python train.py --n_layer=14 --lr_mult_o=4.0 --lr_head=0.00504 --grad_clip=0.5 --steps=3584
MLP neurons of a small language model. Each row is named by its layer, matrix (gate and up: input weights) and neuron, and shows model dimensions 32-127. Each number is 128 + 24 x the weight over its row's rms, rounded and kept within 0 to 255. A neuron's up and down rows have the sign that makes its largest values positive.
After each neuron's rows, "fires on" lists the tokens most often at its 100 highest values on Wikipedia text that the model never trained on.

L9.gate178 [113 127 121 105 125 157 156 168 177 114 130 126 141 102 100 177 111 163 149 161 104 109 136 132 124 130 124 152  71 132  96 108 121 103 182 134 125 139 195 126 159 129 128 153 150 153 110 110 101 144 109 152 131 128 126 132 128 104 160 112  79 105 146 124 152 106 129 136 131  96 111 151 122 127 114 155  71 127 145 147 111 149 142 120  96 130  88 160 131 128 150 177 121 163  66 135]
L9.up178 [177 135 130 140 171 124 145 148 133 111 133 116 113 153 111 123 120 150 162 108 128 119 148 121  99 112  93 116  87 179  95  91 110 107 112 165 143 164 138  88 136 112 112 115 147 121 151 141 141 118 167 124 113 137 154 116  93 106 175  73 125 142  99 122 153 102 127 140 108 114  95 115 108 140 105 145 135 183 127 109  87 123 155 130 145 117 144 148 107 147 132 179 171  97 135 132]
fires on: "u", "a", "et", "and", "red"

L4.gate33 [133 113 130 171 122 112  94 103 106 121 115 126 115 139 146 158 119 123 103 122 135  85  98 162 177  97 117 126 131 121 155  96 138  83 103 114 125 131 160 140  98 102 133 131 146 158  94 103 116 143  98 167 176 136 156 146 141 138  69 128  93 118 188 163 173 136 153 168 159 134 119 130  98 146  98 116 135 138 116 116 159  96 121  93 146 120 146 118 152 113 120 139 126  93 153 121]
L4.up33 [117 118 135 137 109 126 146 165 157 142  89 156 132 153 123 115 109 133 172 113 143  94 128 172 175 122  85 128 124 128  91 125 126 131 125 137 102 135 133 126 150  53 141 123 107 120 120 150  81 150  97 151 129 106 159 156 172 106 150 108 136 124 113 118 139 140 170 137 174 139 106 109 110 175  80 119 147 156 168 109 135  96 186  95 145 104 146 126 112 142 128 108 147 102 115 103]
fires on: " 199", "amp", "ing", "S", ":", " 198"

L4.gate169 [106 131 123 182 141 136 133 152 116  88 110 125 126 125 115 129 115 133 116 104 118  89 134 129  95 113 118 103 156 154 136  99 105 145  97 115 125 138 131 140 138 136 166 165  98 117 182 100 138  96 119 167 152 124 155 147  97 153 118 137 139  95 155 111 102 111 127 124 114 119 134 134 123 146  69 119 138 118 120  86 140  79 155  66 156  95 143 145  84 153  95  96 148 122 100 117]
L4.up169 [146 117 149 154 123 111 154 174 138 103 125 135 114 126 115 154 120 125 125 142 182 108 120 151 127 163  71  95 130 160 108 104 123 134 131  92 126 134 138 125 116 106 129 161 130 113  97 131 123 180 133 170 113 127 159 125  88 133 133 117 115 116  91 166 152 127 109 141 118 167 143 146 129 128  92 136 141 115 172 130 102 117 131  89 105 105  91 119 136 159 140 101 134 154 117 105]
fires on: "amp", "el", "p", "ing", " O", "ial"

L4.gate158 [202 137  83  95 112 187 137  83 159  85 140 123 140 177 142 120 150 106 118 115 124 111 123 107 131 167 134  94 150 130 122  98 133 161 111 112 159 151 153 112 112 187 133  84 124 101 111 121 117 133  96 114  97 123 111 114 153 130 113 118 126 137 158 127 110 108 122  98 147 133 155 176 140 121 128  88 156 146 117  92 148 139 145 158 100 120 144 146 124 117 135 146 117 110 147 131]
L4.up158 [154 160 127 119 109 128 139  41 175  83 137  92 128 147  90 121 134 119 142 116 120 184 152  93 124 125 143  91  95 132 124 166 113 168  77 124 115 123  96 120 104 128 124 114 119 112 141 119 117  76 166 146  86  78 114 122 154 176 132 131 155 153 124 153 126 137 107 155 148 152 149 132 132 134 100 130 115 127 147 121 115 106 106 138 102 149 184 152 118 134 149 143 153  95 156 138]
fires on: ".", " /", ";"

L4.gate87 [ 95 163 155 135 112 142 108 162 139 114 141 115 143 132 108  77 124 167 111 157 154 100 167 126  86 138 138  98 127 149 124 147 129 142 116 135  74 109 107 130 128 143 149  92 142 117  99 119 131 164 102 120 111 112 115 170  86 139 135 165 175 125 125 124 145 156 111 136 175 176 115  99 108  69 132 113 122  79 145 147 119 162 138 152 145 148 149 158 136 112 109 122 100 100  89 105]
L4.up87 [153 139 146 162 148 114  79 144 138 104 160 105  95 116 134 136 124 129 113 132 129 164 103 130 153 168 146 133 101 125 143 129 155 146 101 114  98 114 138  78 121  93 148 137 131 119 106 122  86 133 112  95 105 125 183 129  81 152 126 171 116 113 180  96 152 123 141 127 143 105 126 119 133 142 124  80 147 102 141 123  86 107 175 115 123 125 140 155 124 116 104 166 144 131 157 180]
fires on: "b", " ab"

L10.gate17 [116 183 159 131 122 144  39 128 137 113 114 127 147 136 171 147 104 104 122 113 146 108 152 145  54 138 128 101 117  80 133 126 103 106 124  95  91 140 167  79 117 128 114  60 152 136 136 137 141 124 110 180 139 141 119 105 145 129 129 129 140 121 131  99 124 132 126 138 143 146 122 179  68 169 149 117 130 123  94 145 136 131 131 143  93 142 142 143 149 177 142 160 111  98 150 125]
L10.up17 [137 133 172 128  84 114 109 119 133  86 147  94  99 110  99 144 145 135 143 165 111 148 149  92 140 127 125 125 121 125 137 140  91 100  96 103 114 120 206 114 110 141 105 128 135 156 105 141 167 136 139 162 132 128 174 130 151  93  95 164 109  83 161 104 126 153 135 135 147 193 154 133 114 123 139 104 116 105 122  92 127 158 105 149  99 105 118 143 133 158 121 138 103 118 110 145]
fires on: "ed", "en"

L7.gate31 [136 126 136 120 127 161 137 141 172 119 152 115 140 135 120 146 124 145 122 157 112 157 130 129 129 167 136  78 103 112  97 150 153 116 175 124  92  99  74 114 120 117 103 128 151 118 100 150  94 140 115 122 150 123 146  98 104  96 140 154 150  98 177 123 162 120 106 146 130 119 111 163 111 160 140 136 137 135 142 153 153 125 131 112 126 109 127 152 160 159 111 134 131 130 135 118]
L7.up31 [148 144 125  79  72 162 115 134 137 144 148  95 154 152 163 170 112 127 119 114 100 138 133 114 129 128 117  91 123 147 109 119 174 165 106 109 132 165 133 147 136 106 110 122 141 163 141 125  98 106 120 103 110 122 143 142 111 141 136 132 128 102 128 101 127 127 129 124 132 143 145  87 117 173 130  88 139 141  87 114 145 153 102 134  88 144 125 116 112 110 137 152 109  75 142 101]
fires on: "or", "ul", "ian", "ed", "u"

L9.gate39 [100 153 138 113 152 103 117 183 115 116 138 121 160 145 131  82 122 122 106 164  92 120 154 137 121 111 127  99 135 136 115 132 150 123 118 109 102 125 116 113 140 116 130 126 139 134 103 120 110 102  80 156  89 147 133  94 133 153 136  99 117 135 135  81 129 134  98 147 143 166 155 163 110 108 114 147 160 156 139 190 103 174 141 125 142 112 126 147 118 160 115 123 118 148 118 131]
L9.up39 [120  98 177 117 139  78 142 126 130 117 124 143 158 117 129 152 108 111 138 145 171 133 168 133 124 127 112 145  99 156  85 161 134  83 104 134 121 139 149 115 102 152 134 127 124  98 111 150 122 153 123  87  89 123 165 137 129 133 170 131  99 141 128 132  95 130 140 164 127 147 145 103 140 110 123 111  83 139 113 154 128 125 156 172 156 124 183 180 111 134 144 113 131 116 104 153]
fires on: "b", " ab", "ra"

L8.gate23 [132 127 160 126 127  86  99 101 154 111 159 142 124 109 111 125 129 161  86  89 100  74 104 172 168 175  98 142 109 147 185 103  94 103 178 118 135  98 129  97 151 136 154 128 129 135 104 102 160 149  99 180 108 116 107 109 143 146 157 157 151 173 146 164 142 116 129 125 138 115 155 130 145 130 117 157 143 148 139 115 116 137 135  95 121 125 126 104 130 155 151  79  96 135 157 113]
L8.up23 [101 173 155 121 161 147 126 121 118 133  80 114 115 132 100 126 173 152 112 153 108 145 103 161 142 136 143 162 113 104 134 130 154 134 130 160 129 139 103  85 157 134 119 124  91 152 100 119 165 147 130 145 103 113 156 118  88 155 105 113 128 161 133 123  86  67 104 152 138 142 139 139 113 162 119 143 102 102  97  91 133  90 146 149 144 155 146 155 128 153 150 141 100 120 125 120]
fires on: "o", "b", "f", "gr", "al"

L4.gate161 [176 109 100 112 129 177  99 131 102  85  95 121 118 112  97 140 146 147 155 102 102 128 123 135 120 139 100 120 123 129  86 113  91 136 109 100 155 127 131 117 161 101 149 125 137 104 138 109 116 116 126 155 158 173 132 139 127 134 137 122  84 150 130  94  91 103 126 160 127 134 145 132 115 151  92 142 129 127 144 163 154 124 151 142  93 102 129 146 177 123 152 153 191 131 125 105]
L4.up161 [ 96  67 135 122 131 168 102 115 163 108 131 146 157 131 125 138 192 143 136 178 124 159 122  98 121 124 123 116 114 135 141 129 105 120  93 135  76 132 174  90 146  92 131 141 141 115 112  92 146 103 181 118 113 102 165  97 149 140 180 110 116  93 136 126  75 138 128 129 148 125 156 140 123 119 125 121 104 130 142 155 104 127 127 157 117 128 132 163 145 155 146 137  99 107 128 142]
fires on: "e", "usic", " team", "-", ";", "ack"

L8.gate116 [141 151  89 140  73 140  95 133 148 162 159 142 124 103 131 108 111 117 107 170 141 115 143  92 141 191 121 148 140 149 135  97 143 112 113 101  87 134 159 108 107 140 130 159 136 167 135 139 117  95 136 143 125 153 141 160 164 125 140 130  93  96 134 177 115  96 112 143  84 115 156 182 107 118  85 154 117 111 130 174 188 114  87 121 140 160 118 136 113 117 127 131  84  94 141  76]
L8.up116 [164 125 139 145  83 114 145 119 124  81 152 130 179 103 140 153 141 107 122 142 119 106 144 143 101 112 124 121 152 155 104 137 136 115  90 145 105 167 128  90 116 108 156 105  93 138 146 143 101 146 144 106 147 102 189  95 153 119 130  99 123 112 166  82 120 129 160 116 146 154 100 114 101 152 158 147 159 113  67 120 130 110 131 148 100 167 146 126 145 160 165 120 126  99 190 104]
fires on: "ed", "en", "id", "ul", "ld", "ong"

L8.gate125 [107 144 122 129 140 111 122 100 162 124 129 107 100 125  98 167 137 127 116 169 140 130 116 141 149 115  94 113 118 110 141 103 117 104 107  81  93 164 137  94 170 154 114 107 141 139 140 123 111 109  86 188 133 133 129 134 118 162  90 161 184 124 131 116 119 126 171 145 147 116 120 180 110 115 156 104 125 164  86 118 168 109 149 157 116 117 137 149 112 120 110 154 104 106 120 159]
L8.up125 [109 161 111 106 124  91 118 113 148 102 152 129 125 104 135 154 139 157 125  92 124 145 140 120 132 154 112 128 136 158 142 156 129 102 174 103 101 115 119 168 105 142 131 129 135 123 150 122 111 132 103 143 201 125 132 102  67 155 118 115 119 139 161 142 122 171 136  95 175 101 129 142 117 100 141 143 116 153 119 150 114 110 153  83 119 140  72 158 127 115 117 155 109  74 135 160]
fires on: "ed", "y", "er", "ain", "ct", " act"

L8.gate175 [111 143 158 154 125 137 113 154 101 137 124  83 136 125 100 133 109 133  90 101 122  93 103 161 108  99 133 146  93 124 151 119 146 131 114 130 134 134 149 113 122 126 100 131 131 108 142 138 142 159 115 169 128 149 126 119 151 161 135  96 158 170 151 119 126 124  79  98 135 155 127 164 112 164 128 149  70 146 186 133 137 119 139 155 116 131 117 133 109 140 135 111 129 117 172 140]
L8.up175 [128 143 118 123  98 140 127 148 127 127 116 126 146 127 144 113 118 122 137 171  71 136 109 123 150 143 122 128  69 143 143  77 145 137 147 165 136 101  95 137 125 106 118  83  93 116 125 144 157 141  86 148  89 121 100 121 120 107 139 114  90 186 151 163 117 142 107 136 149 150 154 113 154  92 101 117 152 136 169 123  57 125 154 138 143 140 158 136 143 103 136 114 125 124 174 125]
fires on: " al", " Al", "b", "al"

L4.gate112 [127 110 165 134  96 109 138 148 164 176 141 130 114 128 129 184 126 102 131 151 102 115 129 110 101 125 134 127 123 111 149 130 110 100 140 141 123 149 113  87 154 140 132 152 148 120 123 167 154 124 126 119 150 102 154 116 137 137 130 164 137 127 108  89 134 119  66 156 108 130 131 170  74 147 111 111 109 108 106 156 209 103 119 142 111 125 123 131 119 146 156 147 125 123 160 148]
L4.up112 [ 85 155 117 108  87 138 108  75 161 136 161 111 115 123 183 137 117 115 101 109  96 137 142  95 130 169 125 145 129 124 131 120  99 110 151 104 127 135 129 104 147  99 147 117 129 149 134 128 141 148 125 194 123 123 116 124 139 107 156 104 136 116 170 107 139 135 138 119 180 132 137 133 137 135 100 153 115 145  92 154 147  76 140 137 112 164 111 129 144 158 140 138 135 106  96  75]
fires on: "ed", "ated", " first"

L3.gate37 [103 109 150 169  90 132 149 149 114 141 142 142 116 204 113 155 117 100  73 141 136 122 135 165 127 128 140 121  92 128 113 141 152  79 162 131 116 130 143 117 127  79 146 148 113  91 104 144 100 142 142 162 143 108 147 132 104 118 133 136 104 138 149 129 181 103 128 105 131 116  98 157  75 120 138 114 102 154 165 133 160  64 123  85  86 122 114  95 138 143 144 106 124 159 114 111]
L3.up37 [109 114 119 117  80 118 111 107 110 127 143 138 101 125 111 131 106 124 115 102 129 111 118 141 171 162 129 108 128 138 167 123 160 135  95  92 147 165 147 102 157 113 158 166  66 123 118 125 129 123 148 130 119 123 154 129 149  76  76 123  93 108  95 143 110 130 135 117 129 183 101 159 140 170 143 160  96 123 149 137 138  89 116 122  55 136 149 173 173  92 144  99 139 162 178 153]
fires on: ":", "S", "N", " /", " |"